Part of a small language model's weights.
Size: 21 layers, width 224, 4 heads of 64 (1 for keys and values), MLP 448 SwiGLU, vocabulary 512.
Architecture: RMSNorm before each block, rotary positions, no biases in attention or MLP, untied embeddings, normalized queries and keys.
MLP neurons of a small language model. Each row is named by its layer, matrix (gate and up: input weights) and neuron, and shows model dimensions 0-223. Each number is 128 + 24 x the weight over its row's rms, rounded and kept within 0 to 255. Numbers have three digits each. A neuron's up and down rows have the sign that makes its largest values positive.
After each neuron's rows, "fires in" lists the words (lower case) most often at its 100 highest values on Wikipedia text that the model never trained on.

L17.gate229:113198089124119089135117079137135149166147133083140090129159151133100133091110144173092133135126157151104098126091173134171113118155135128131124120150159160114112112145157088090117133147122115136157146114130118125100118130130099124128084101120177143123124159151129091143137125136107135141176100109124137126124128117150114140147138137105094161125088144126147138103157149102136108166119140092145105130143105126167167152098160105120159155112187124099122130114146101104160083126082145133131126093127137132148183114120128142099170111148132138109120107187101155080116116072139138116112129099101088108134127144082158101111120128125120134139158161141124186154099120112143118141125
L17.up229:081145129115172137136088123093153111131100139136149139131132141130127130126133105131128093081120144121157172101163127138187124138133135136068069118135150110130129100120147145097113100158141141134112112098128126130103183124153077128155130093132137118126113137145121089162157092158145103138111143071144168125119166124217106132127105141107110123115189147143134111111113168128117136146143141074134149158162140117115197141129117143144112160108150139161142131120115181152127100151113143123192122077106095132162143125114134114111133102122134140151102148158154163110146096125102134112165107085109137123140124106127160125145139133127085123116132119125134153139154157143138114141104
fires in: "was", "newly", "be"

L12.gate439:102142155168109098098122144125098121099161160108108169111148133130114149148143133126134148153075119136103154133090117099126113152156127120171103098090173121134151136133143145134105111089060144179117114119131171117106096106160120121106168141115128135126118124119116155138142115129171109125131170126129152138107122130163132119146116116136108147121145103141122129123141096168127148114139118152089102126128171124127112084142086128110177109068156150124073101073094130159156107167143090134119124123116127116122141098103127165128127163111082148113172134105129134121154138110097152146152106092083115180171113152124146184129146165123120107090140140092140160109161136139106119129115
L12.up439:156111103105100181107137128143153126130124147116123087109142117155120095067143174131132176143127143149119128143113127123122081139102146111123069138075133185118147093126084157102135180111135109145137124116128147151118112127136126107142134090060108183064111134141110069078173109076099152152133143118127097128077116129128094119132148170106111149152114133149117165146115117109116140109121117153110104143137123145138101138127144105127139145129189142142165082146131143100106123093156122112107122142146109115123139121151173143134129119142146123139110097133120165133151128109153144166136120088127110133137136108134095140098130161160090149128121119145150136124166157132153110099165
fires in: "first", "affirmed", "confirmed"

L12.gate274:139137085116105162133174132089130110135107154068133146156071103155147127173148158129115105126118105150143135084096138124094113099104141161148162103129123091140114116057097092173143147144098098151144130156140088119157153137112177121115131136091128110163161104127129179133177178119069139114090119162159112114121140115149106126147099123166099152120150107106079127125164170122087104116112158152113148133139138123106142146128123154156107182138115145163128093145110121155123131153121130150119085132104144114139148100117126119116121127135091117118114100085101098128149111144146118160134127158116123153159158107129135168124146136110141123145105115093139133147103129109144129145154
L12.up274:153127174129154146162170102086181104119154117115132135079130146118137136119121076136133161089100138143136115149098121125114120083079109164136116093145119120116134095150153133145156123148084119111113122144145157169177085095128135132113090131116127110114140142063116098087136169121116134131123123132133131128091134115139143129121137093139167142113120132127104146127153107138104116121118150209104139133103161111124147117128106160141137130148159073146145163150140095149142157139126136089108152115082149089160137149102149094119113108139158093107109111106158110087098139102161078117109129159110143126099159133121159128153182096142155160148111154127118143118138118121080121124147
fires in: "american", "album", "african", "urban", "football", "in"

L3.gate16:117101127130149160136123174108118128144122158110119114074104115113110130128158134152147124123083114133130143137151131095115103136125136117115119105157143092130101154144154092112155127113132097118133099119090116197104110083115142144104190120080125125152119174132130143098117114125144129175137126141151082132118162154149121154134125106111075145161168141178147144143119145122171154137186132135086138121127066144104151139075119103133087131142120181131128100159150156129119110163142110140155170145102090151118120111109138145101146091095133102154123155129089116126098101138126146121133103140143074102141149120091136123138124133107126095100125137138107177123092152138120152149077
L3.up16:132148148154139132112114062095147147113145123160113128122122153119129141146138110108133128112099118154140159153092141168092100096106119093127130113082141112076095207115102121118155136132114077117144148081119165179118164157123106134128159107082105124115107158108122146141129108083114093107112166060105105164146137131134098121135143107079145176162131123111154127102142118127116119125133144154119102131109098152113162123106112140128142137107108120100116159138169117107140148107153140121120120114107151154141121143132170151109182139140140127104136166131124100139068187121111129142133129112094107119142128123096133177148131163107132139119161089123171104137097118128084127134137
fires in: "the", "they", "theatre", "mississippi"

L6.gate326:060109175166101134156148110105146105120125143107140123127084141154138113120147131119182148124164127075205116135145132149089157139127108123156114124131142150147071141104152159146109139096123092104121138140168150152104125102097139131100121115080113111128120125157145149160119147088117123141155106170118111118123176151156107152124160122157143148115122139141102129136145129113113161130124100104109101118148126135119136106124113163138133105140172150146144151148135155072119137155169129142110123106148095134167139139083104159190115100129110134175120093123123134113141097105105142119129109119155093135138140110090100130101128140158157093167110136140076160124085163112127121086126
L6.up326:112118090147115091149140115128176109062118133112129119129120065160085150124102126110145151101136113130157114100142145147155133133126124164126116090155108151131107174111138145081116142139113127114080132144134127145138082130117117104110126130127111149104117174166184160144163187112093078148134157114150100105143131157166115181145142130175131101132116096125090114135106087130142074157093135140090099110145122105106120090077126140106142092132126148116191136111101152154131118134127118121127145089161126123128142156143112143099152131089119119145095125122129151131129109113164108130124128119153096142158128092171131178124165153128123102142112133101123105118133115088098114144119
fires in: "on", "one", "only"

L15.gate426:131170113112116109112147128127137119109109139129159135129139139151125083104142122105192136136117130088143089126114138131128160135083144070110123110123119136148141143124134130122124115117062073143088128132095127160097126148110146145161111076097104103129160110138142115104128120111123139147141103114120097169184119147140153168096093114156176144107107148129147126114088103118097105116163121117113136125128116094137082120115182152137169138124114168123099155177163112137117161117133095149131117120165116124140121116119150133106084131148096142133124065167135141157136113126123107138094133118168088098106160158124122096157123098122099133158153140114096199084118135111148122112151
L15.up426:118123121156125145114122143120115125112150093139154120153140081148149125107163105132097158162148102084130176099117110104129157139132123101150121102100114136114162145102172128126120163101125130130092132172149126134098095161105120146110121107115133123123086123141156151073074091105118102147117080080144134106139116112128169126113125096130151166121160135087101188191116101144121118177137140135119134141146146146136140145129144119149144131083142139111101135094137153166127108139106070134098098098148150102096095125157133171136145118085120123142137097110156128153116098087122129142126095135115149139128132087142130171144141143136153181130062122122118171097160102137110117130138
fires in: "on", "under", "in", "one", "where", "only"

L15.gate350:105152137164151122150135091118126077121109095100142108109112154142143127143079117087161085133133111150131120135137156152103094124117137114121144107121141126162163114111114162102133113096117145139121138129144126175094149105107112104126121056119167169114152120142133148113146115130153134138120116116127112148117139125124139117155131138115107130101109160158139151149115116098145114133108136096166147155160127112155149135109112129144175132126166083058115116105140164083126164105118183120141127091110145152117140139064172104110138103134117118144100124128145153147103112091108120131088120067153065152106118097119117105105168168102155116163110165164118103115070134097145128130123
L15.up350:160110165171137160136121123155084106095100112149148137149129128176102114095150103121134111090100104103148138105148145174140114101110174136092153141104089095129146120142151083168122138098125144151106143133092083140111133136160089122074097097133116149154151124165123123142136156149161127129134119150116167113153145117162136146143113079116131113131081166142104138146144140151173096128140138114155134145119149099144140135132124120104158155121110145140118093088118149102141129126114125128173122117154148150135096115068152151105141113156099137103136151121165137151112099100144116180125172112104124048131157117142150100133139113100156126133145134131181110102121133086145129143096
fires in: "was", "is", "fell"

L7.gate411:099114129107132148155097084152145149133144111098091186119140124119116129176138138167102093148149140097116121108146121154119144128134139116085115115068147084150145079121121090150142117136100159127110148126137154180128122132131113146132099118116118145139182103133107142113143154092172117106138141175134163119105126104135156142139098154138137153132122138131091091105159080146112118151114134113108121143106162099091127086105108111079109127157156132069126132134166115129149150164170127128117117169137160099111138098106116134118119175120145143125095103089167100137128127111117118082146113161135130116122136069155137149115138100121103149123167086166134156135122169112143088097154
L7.up411:137103175148136137121165151156162118074127178071106159132081111129093115148103115115169134129151127155138112130127096143139160127116110120091141132149136169114139119122144142124113158108115137127097094096162142141147062124125100138152093113157143112116138099138107180158161158123167101121108157152123143083070142153124141095176144115169142103140146113138093113118124118144135124104149157145087096181138169138124149158094132108140159115108117141157130149115147138139115144175124138157122134115093160107150135067164121093120125157107163153138128103117123122137143146146162102104136102118145154126138133138097160122087122103103118121128143148121129156182124163135102085127117
fires in: "american", "german", "african", "germany"

L7.gate360:133149167130122127101130144154158142105114143175153094080120120118168114122115126090115147148165146126122104190145110106128152092106121104146150119076144161130165088132133113155157100081115096128120091084073086134149122113126114129115153142105123125159129147158171107068146133135120112145154144169154119149127167162127170149173130123111101122110133138113105109148110127115139129110153132109103128080115126138095099133137092102085127150112136125118135131137106173127126148130138100148125129142158073166153104121123121138149144096172133166122134126159158110125118154187131160130094112182150081122087154130114142134159131130099102159140140159112139108146128080134118126103134
L7.up360:143109104109080141155130146105165123087122153118131104086171168162157150122169088106100146156135141119151110129148156117128127144110097124146166119149140126162126084088178150144139151141142137109126150136133123110114101129155092182112133111133139077112125159135162145096108059144130131111126115137134131122149137140149168100156139144143158123104162136151126132177126165123157147107127150137086117127101149102139142147139149131094122112152121151127150132085148121100133135148121132155153131154121158115153177150068159143126134112169132146089123150156138151142105128092131167148115106123101129184137105110158101116144090147099129095170161118159148130139095155188105121161116
fires in: "s", "professional", "european", "olympics", "tournament"

L7.gate15:122096118132141143177140126130133109171113128114128069120110148105131098120147134091151133128123167139167142159103094079107121112142140142129127086120135106127107157117092147129145104114095117128103137119133128161134095130108130141104129128127171124144144152105126117148139169140181102138130145088136133101153146159130144156127166149111152137144136121161110116113099141131153124145099166125121123146130119110086155096101141190116159088124159159187140131112124079121173142118132117107153127104084141150115127160143125113076147150161172111078152105158104171121145129101115121121099152110140164105129145145161063133137094111126137185095119178104139122110177126154168148126133
L7.up15:087137137187173135086140102122143147081102142134149161145123117109146143128097133085179103120125183134135082148166148105144155156134121149127158107093138163134140127110094122165163137121184123129094104131112193151129132118172164167147158138119128096146152165133101122131152115146165110117142148142113158136138114143112119101202108120136104109101142068155153135101117103144124072144174111083146091120143126161134129110134127106109124168086150112135120159161148179157134133091129113149128135152146154108139099127121091135132154152158121117119136170120116135141131155135144151165136116108157127134156161118136137146142120122138087140120097150135118133141124144125089130137134
fires in: "april", "newspaper", "environmental", "self", "missouri", "unanimous"

L6.gate215:114103095111134134158122127148111127109137129144139134141155170131144102164115152116170158144112180149063136137122143166183141152110148154105134088059147128127098154112117178110146131132131144143117146089187137145120112139124134127149057131134141116095163121108116111111137102145147122106130129126150132150140152123162129131151133145123111093114154149130180130119135156140162107152150122112132147165141114149148147120128131128160110174124137113086098147115120133161167157139176100164101092124169125075122125130124129157104159125132166115129105139070085110121142108150109141130136112142137122155102142097161155118137111097123143171181122154096132135168108160168128076125125
L6.up215:090080139125139140105087114111127138148125156119119168103164101087126129144052119104131119122141117141136158122146113154154148111084101120103127125114144125126111151128106132144150116124132121125116171139138138149182154157098121128117178136087134136098134112133097136092116121122160122151162146121133136139130168130160140114114203143091134170156128142130180106153115145140113128163081138149148116140161134091155172097154127147097146144136149146120081134138145109125145152125079137089115122141096143108066115108101164138138121141096137121140118131124119119170136057142156123106149088095119157128138176109092143127109130109177084124124127099152169137110103100120113108112135
fires in: "when", "where", "northeast", "the", "highest"

L16.gate79:133129146123134106158144132143136112140129136151141145132125089146126111121101148094112096150144080136108133116108116115163161207119152107120136138109121098143137132114108087191128159096148152107119107107139120093136150134141123174128103183118155093106129137129151124101151153113150122153088138123106134132106133165211165120120105111114146131114145109150171123118100149178104109121106107140136148132101085123146102140152117134152125135129119148114116091117134090120157109141197125133100091115132110118123112139125118137087108107135126172119101147156145119079128096155140110093132132134183123093100092139113185071103102085174102135138140139157133113125173130122133107108121
L16.up79:143106115110149118116121143142178137141113089117166160121140091086127112123077157152165149155180123138116099147082135085159084126095151121111127125123111137162090127115107191162144138112150112172102110118175086157122146165156144159168155131136115104090097107124096121128142101135136123141121110116156125125097152158148144106126129111135149133141120114131147127104119129109108076151121126117089144134144127135111129128126124144147111147146139111118087110160153147155110153081160176108126118072111144127137167130120132092069098125077137143134088142139121098132140105127117160090124108150152145098148108131115143135107078103134141156112148132122151090157162106085152075117129
fires in: "when", "where", "later", "modern", "the", "next"

L11.gate177:115139108118119134117126143147128122105104129166163132151124130148109148165129129117156124145124150156132122141123097123126113149136123124164152157130134158147133134154124169139156160109094119114111123116119149110125115151144158120170108090144118089134121079107136089161151168138168125130110144146116133159061119086126104140124122140147158121082188157137133115136088129137141093088100126128137124129151125101161130134116140170145082129093173110124115115102127108135148067113181167130120123096133116102124098124077105130122175122151149105172134107131143122124145079115145123141164119129069139129117167110173131086168106175103131073140128193141167123150171132105125124130150
L11.up177:076141117093092118149163113113127104129137121110166163147095123097133109140111111140113162096149131117162157161155067154129139153146138105147112146096124157138123092135162110126146133138135142147108100102158107135102104116111145126151108112095104146083102168111139157105116123077150162144110122113122158120119121128168094096134146146125159119147127136150147129122177119156080132129107086102155131152093148137138112137115164164164174118141162126074131075132179155127128121132165160123116145113100146128137101140129109154092108116168156142131131139116087112156162113139159086197123121110105132163095107126121113145146153099129127121069093125135145134124147143150141146107172
fires in: "first", "a", "the", "affirmed", "confirmed", "birmingham"